Weights of a small GPT-style language model, trained from scratch on English Wikipedia.
Size: 16 layers, width 768, 6 heads of 128 (3 for keys and values), MLP 3072 SiLU, vocabulary 16384, 129M parameters.
Architecture: RMSNorm before each block, rotary positions, untied embeddings.
Training: a variant of Muon for these matrices, 4635 steps.
MLP neurons of a small language model. Each row is named by its layer, matrix (down: output weights) and neuron, and shows model dimensions 256-383. Each number is 128 + 24 x the weight over its row's rms, rounded and kept within 0 to 255. Numbers have three digits each.
A block is one neuron, or neurons of one layer that tend to fire together. After each block is what it responds to, as a language model described it from the Wikipedia text at the highest values.

L8.down1945:143117146130140126162111116155156135115110119125144155113099120119141105172134107155155152159112127133130145112133121125090126121121114136126148098155121136089115174134140101119148175120147137150106071148140088138104132120099119139110096111163150119142138180152116121120096096116138078166150113130118133153119104131128143131172098115118134137096100142140137114158124134118151120140112
Responds to: Closing word-piece that completes a multi-token word, mostly proper names of places and people, as in Valuejols, Korosten, Oltenia, Desrochers.

L2.down246:133110093153131151082103112111147154117141135123156110131085148138104149119121106149092148197146143089163163120146113084148138117150157149108132168146136093134107145101138107108090142154155137136117153117129159091115141118117111170152101087138131122124121134118145133124170098129181054131119128143135111117144124158140127134158073149148070097094145119111107119139133111123117131093086
L2.down545:154120112114170151099124143136141120124125163148146108110137060137142114137116149153109099137119142118108135152163145085110125113124119087149127102132133121138142162124149131100169157180135130121120149090132113119101143120117157106145157176084093145107164201112105126117121063121133107135122127130124107086093129096138095173107133148166131159118116142145139141149143124175129137131089
L2.down620:110099114136133110202134149103134155141089120129138137120153150092126117107130086133122131159114166127116143112100200118124125049123118112166158115150146131131134078087130131143123083170118103122135158106145159132141127155111110144099151095130136133123128091137141131152109130101110119134137141108158090138139124119110144123155119107110134133140157069119117126180122153140136149118139
L2.down920:120134168123133149079129132168137111136098146128161141173115131115135116171146128135119125090104146142161142118112125128155139098129137110124124100158133119156145171125139110131147115145112112133100175169146145118141170139132110123120140151130109103130154194111129141144101154111126172081085084121068109125102138106130111084151173132083136145154152183156150164124171143101115055165146
L2.down1026:129087155110060146173144155127115160113140114146101112181118152126137154106123154137135106135099116115089121100124128135141092101135134158173156160088149116125094142117137120173160124117128123103124104156144066112110152154120115086115112170129136093121106179155163163131168140130078125145117082145164118105098107096084120146127156110118120120133125199140095141108179162124106104131167
L2.down1051:146135082125170156098117133138128142130106154149140165130118138123112156121144121154105142083101170131110094127126127133089092150144117132131125099128118117132114158140106166146151143106154151105131138137116120133146136140152170057124118121104089119116146119093059124154087116129164113126115112131134155114093146141110158129129124139159138144125140194123096127122136083132137078120151
L2.down1166:094160102058141151120124125133117089124149109130202179108121143149162149079126142127098090145145148147136111121158151140134127139107159144141130110115139130096143119136180064156105133152117140102144174129095144158128161141143138119125115115120117175181126159115156125146145136126127141099129128158144159131142114122117172135070092126128085156078119196127120148119105099158131107110137
L2.down1509:133099119118123104137074143140148120146120135181134125135114123147117123121134109095148112089110096079149135144137129139125158100129157133078171116102123119113123123117136139140116108117123132135095134136161098098185146064129096115145145152136153121123145120124134159149121142150171170098143114130083135120126149100124151109125128129127130128130139145124177123149116145136112151120143
L2.down1528:116139120117201133122113114100124180134133204102116138155146142144122123126092135170135140179116143119114091105101140108117130147110134133114136115140135162128110108127125161087138144166139121154154185147121156174164155121118145146138142129132107130115149108141132139170124124113156150082157134126141107113137128127143149129101141170143128134141144139098183101134132127152109157133163
L2.down1573:103119197121102146122153131126158142104124124141125128176169107127095175137119116124096149114146132084141131150182149101124120171164108177103168126139108101161112126087125164131128106146138131137105072178122154155136143125173140135131112123118107088139112163135123148078124086115167117109141097111120087112115194141148126140145111146134125100113081136148115091139100111123178149128135
L2.down1615:148151093158112078110100131153127151123163145146074161143123142120187142173098170131162079092143120087119160077121132133113103155134161128104115167154124131131128161095142139148137137154160108102112150073138090148139150148113085096109165123176102156119108098162144086124127106110092117116158120082121126115102133149154101151079089127138172123129109111110137140144104159165109130166180
L2.down1727:094136147125167143129143130136096097141124135083094074107126101142148154139145144096140119102117113085140143122095121148154140129115121152153149147110135116130165163124157105178134094142099119160145108130086156140110130156129136122101143074115143138195141138114117147118123126132115116099152128096121141134149124126145150117120161127112143115097128106145125116164164159156059124130090
L2.down1745:120118123153082142135067096139106181112135121122112095120133085150138175187160149134095107120097140120135174085147122094119119129110134152146163139111143121141134097096093112121148111154102121140140090106130137085075154110127190138140129140100076107141154160120161194127117139110175133110139111109123164123137105167137088087145123119126108109154127158113104120166141109070129141109126
L2.down1887:108133101138141110086179103129154175103142119149163153150112157110157146137144124132122110107134143147165141144105129133162148147159115137101130147162134132084126092116112115118140100200097111086151155153135164155085099069109139148159126105095120152127133129113135087092123121103202099113124129124123133114114137127107146118113127121147109140134112151098103147125100127132169137127146
L2.down2277:175131108126109119142146096125158143126102170166150135148125126120134077152098164117106162133127142166146107123152133187079131139128124133129156159133100111121118062151132116171112104192105096121123147117173097117110101151125120127154141130099078107131071130120130143151151160128093109113084125085111126162174091119136159123134159096181134127096144159124142144131071146124097131098171
L2.down2720:126172136096097116135159105125139193111108197132070127128139120134104113145132115119104134151133164148095112135150126099141108145120156156116148128134172140157136110120084122160149160111080113132110092113109163103155176103152090116128102136115101146140111116165116130106114141108093078134140110122115106110148142108197129119136103137149117135146167142161121102119096132124119130104121
Responds to: Last subword piece that completes a split word, often a place name or acronym, e.g. Peab-ody, NYP-D, Bas-el, revol-ver.

L8.down2210:156135149089097168127140137175128100088118121103146116145135163130120169132113118110084123124111148125125159128147160143121096139135120148159176075174179151131126126125104145123141117115145092142125081138167106151143160127146136107125110140129104115126091130143132122136149138144152148128125128130136123130120147119146122105125106159160123154151175066154088124151162145120124104117159
Responds to: Single capital-letter tokens inside abbreviations and symbols, mostly parenthesized acronyms after a full name or table cells, e.g. CA(C), (A)HC, N/A.

L3.down519:099123139115130130112117167150157136130160144151131106147127127131128134114104086156119137102100139095127116124125097143173133131142179157131149096157160103131169120136117127128107174148153170092105147132154169103149154100075087104133113151132135168170170106074105112136115188131132109145129105099138112135138100126095163092162104103119100102145155086137086110196173134147106133115130
L3.down917:120129145099105101163090081085138138144073115114096141111119167125124153106082145115112173139125122125106114130144138094084118131139138110128140124133108144150125087143126118116123115118106135177118131111144131153183142139110113125099101141200106133114141121164092147119124092142102153136157149129166145134124133125085168156102123127110158119088154148148152144124119130123171166108112
L3.down935:131149089143156113156154148070122088139131146167140133128136138160174144091126089118120178116132138140096136120127095152120140143195120116111136149140155157155148150123101151141130158161123113150135131170161154118158134142123136090144119102133142145160169140117140150145103126128149144126122154126147139135138134140129145130110142090138172112109132073162140126171163106160133132155113
L3.down1126:127141135127133133138145138117099116125124124129098113118127123144128119169124161091168132116144100130135122103122138146107120146118081162139156121119111139160117153117123117053150106135137170109139132129149158122142117152110117194114129126161170088094109161153103121113127146109114134148125114105115146181140146119162104118130123066093156137134103035157108159121185131135110109116126
Responds to: Final subword piece that completes a word split across tokens in encyclopedic prose, e.g. encamp-ed, predecess-ors, Mos-que, set up.

L2.down447:139124108154120137144106143140174150111161133115139136131135064112122163143172116122111136119116151109129046131128126115103130151115116116119128121105084134079153102145164142121103107153136094155118110114135124184139103113124122079139156115151160145177163067126117125139146149133118100094132110125163119122165143102135137139122129146201063112102128195103134112154112140154127133137137
L2.down832:148108110146131119116096136104126116115128139142188124166119129171154126139130126150135124131076110101141128095145152132155146121130134132131140131107119149161117167138121092151123102150098109108089130159091101152151096155164112156121143089140114181161159087146129121188116149137141114128100129136132141082155134105143147148103148157120101168082124169138199099147125132163119140136154
L2.down973:131147145152184124107150122121112139170100158080117113149152113152147162093106099158169130173105125148123103152163131120121114104136168146134158134133161152070134117083112098121101118156173139115077131105139100115207126125100107139139132094133145156170166105156135120149135124151153111137077113100152125093152107118126123171112135119144094118121120203127128107149137115152131131142110
L2.down1278:133087151146117144121154171110109109131116166143127117144159125121123142132155149192127126123133133138087100142150154130138152179119153118119166112118123091151114105118126088179108115145143099105113147142122120171138128156128101127135132102161121170143123084079143095126089171129146128087110143114166151107143127130124142146107175123137118146114106155133114102108137134143124124135174
L2.down1611:174105107142118140171132122084092117084168182099137060114102106167104120132113160097152104121170144140120144151145113133130150117105098187120112122092178130130158150145104145136130130117173122099148114137147114118150135119158107156106139149149121139122176124143127137123140113181118122125128134144154142102094090147118102141082112111137123147151093132137136119138099124138166112123116
L2.down1730:111119142110138161116156147147143159130115136128132134087114161155153106128139146096136133157077137136117130125120170112170172137135092127163152124156120109146140126122158190103092133135140140135123119102187120106141125134187160071155142155149119148152103114104118117121151139129106137108098152171138212150170111147131155123117178141136077083098143159132117111131152126115093158137125
L2.down1763:132113091132107115135117143102129107166136126140160143136126111135132138126128122172143126114125122148122122169127121098151167119130119143101173132113113119110158100125155098150089087094104136122057134112097102135112098109104077131145116140111103156135110086116082133165098132167166161106143121162080117109102092102104149122102129085184146115123107169096085117101089133140103167141174
L2.down2183:129107120171096109132153119136103095118139113111123162165140116155151153176146119119129090085095125101118121124127129151164132141130114153100119149166134121123148122123133113153122066144107134104074164088120121115152120091111110168143136110119123162137099117141138175176122147122157099127134126120144101118137142120135124140100141090170100111076142130167144167131128133163158176112171
L2.down2268:145149139124135138143115161144113141141151148107094068104117079122149098080132096141139088150115095139161108113130112144116146108162166152136148114149116108148129133112127113126147156135134103097082156139107116110156130126133132151160174087153100149145147130140100112156127137134113119132119160129140099128168090108119131153146128140103088129092127174117136134126129131144119164137115
L2.down2356:109148128145144143146099188151141099133117140090125126175149089136167135128108114154168136110127176159134161171123115125114122129137135144081123137126104111086135121099107086140134146082138134115098167154119156160186143116149144146103138115122126155141137093153109102192117094144095112095129128112150068105118122124113114153118162109124130169125147116122141122099108124169117138121122
L2.down2377:126140153102155095107108152176137145115098182145125131146097161136155132116087134122162128151108134154130075097129153128143136097149141161168115122104135123125139104108099105120101119132147100132117147128114108113143095138154089113161136105127090142161141094175127153135160136138143122112115122127130141149153127150163147173110154168109100169059154178102125105158123138145123150148133
L2.down2534:143168163138104113122125061134130142147121155110175123127130106180118131090119145155098151134121158126157129132084134104109119154127149156088166113146127130110082085123130134156095133128110123092109163116115129134152100121118134112135097128109135184128114096113136128186140121179117142140119144140201116147084111123145168201108145172155100131100121193100128105122154143157080150120139
L2.down2851:155133107113137110154116142148096109143114165188136132086160082074102103132151072104137140133134123113138074151137134115157167118154119140099140142144115160133170089149119125138130099152109127099103092144144058109107153106089117125132130105128112149166117143150147086144155148113138150137131158152090105086173135189138152119129095116123141101106102151129165130110128114167114153181149
L2.down2884:163120147121111111128124156146132130077147136145118164113150166134116131153123119132121183127136098128092140130089104105108102110145143112141137160121115125173106140119068131149127099147116087144123153147137146150126134130120150141121118113117153096123146152107132133120137132177129125134121183087153150167098119128100115156111150113086133096125096172116101134184080184150118124145109
L2.down2925:150139129109155129159115154150144120171115150140133117147120080141153114131126119117103103127112145113118137117135124116146149083137137112126139106116135123159141148124147114152114127092125112096101111099101123149144063124125134123150128114135127173121122127137097126169141119116151126104132107131107151113147052121142162168110155119145098100072137156142156109141142122112132179139182
L2.down3063:110095101165149128120120160131100091061107129197121090119144071145108117134120093101109093134103116120135064117162097151119111167150157141122113139097063127123144122088143095128138172135099147113106098159125101111125117135112117133126124097140084152128145112159113132125124122108089122116126139140112147058109136111105132156123132105189124090130129140147119102103099175194110087150171
Responds to: Final word-piece tokens that finish a word split into fragments, in names, tables and prose, such as Smy-th, Arm-ored, Hibern-ian, encounter-ed.

L3.down330:079152121122128157144105160131109096111127088107174088121141156123128136104142138144118123109112134105116136116137137113115098137118150177175178084146155144121090112129138142139137109131145134133139100148135079149137159142132133123167106189127135082145125173111102164130162155130150161124129115115147141078101092139140090115107136117113147133126167181147128131133157149127149080114146
L3.down621:125137130116131100127153170145137103142116150129127140094143085138148127118140154118111108122157114122136107113118138113133087126138140078134119121141155150130128099143125077077138111109134084146173133176099133113109091107123084126134115121105144101141119174118109151140115135117117105092144100118089138157132141132090164128139147131084133119125127133163110126091119151134150101122127
L3.down1239:140114137121121159095126136180093118165150156149111085117098109120110142158128114148139147150144112128118153147114122142135110154157100092165146112139123122138087138156088108157152117142151102133126079171103067142168163128133126098108120168117169129121141092125148141151135142156123150099126126138120130103088101149147118111125158073099158155141144107134129124103120148087116108145149
L3.down2814:122105104137163121117091135155153117163077138106125102109136145131149162119154135157134156160136103114146178115088076132138161162121112160149156124138116125098149126096140136107128144140121140110133119152117126140111086119103108103114093102100148132116139135111140122136163100106105192113116123176148168125142125068160126127083119120157118124148131103085132136118149120078125102122115
Responds to: Capital letters and short letter pieces in the middle or at the end of acronyms and codes, such as TR, WBBR, ZR2, QB, DEN.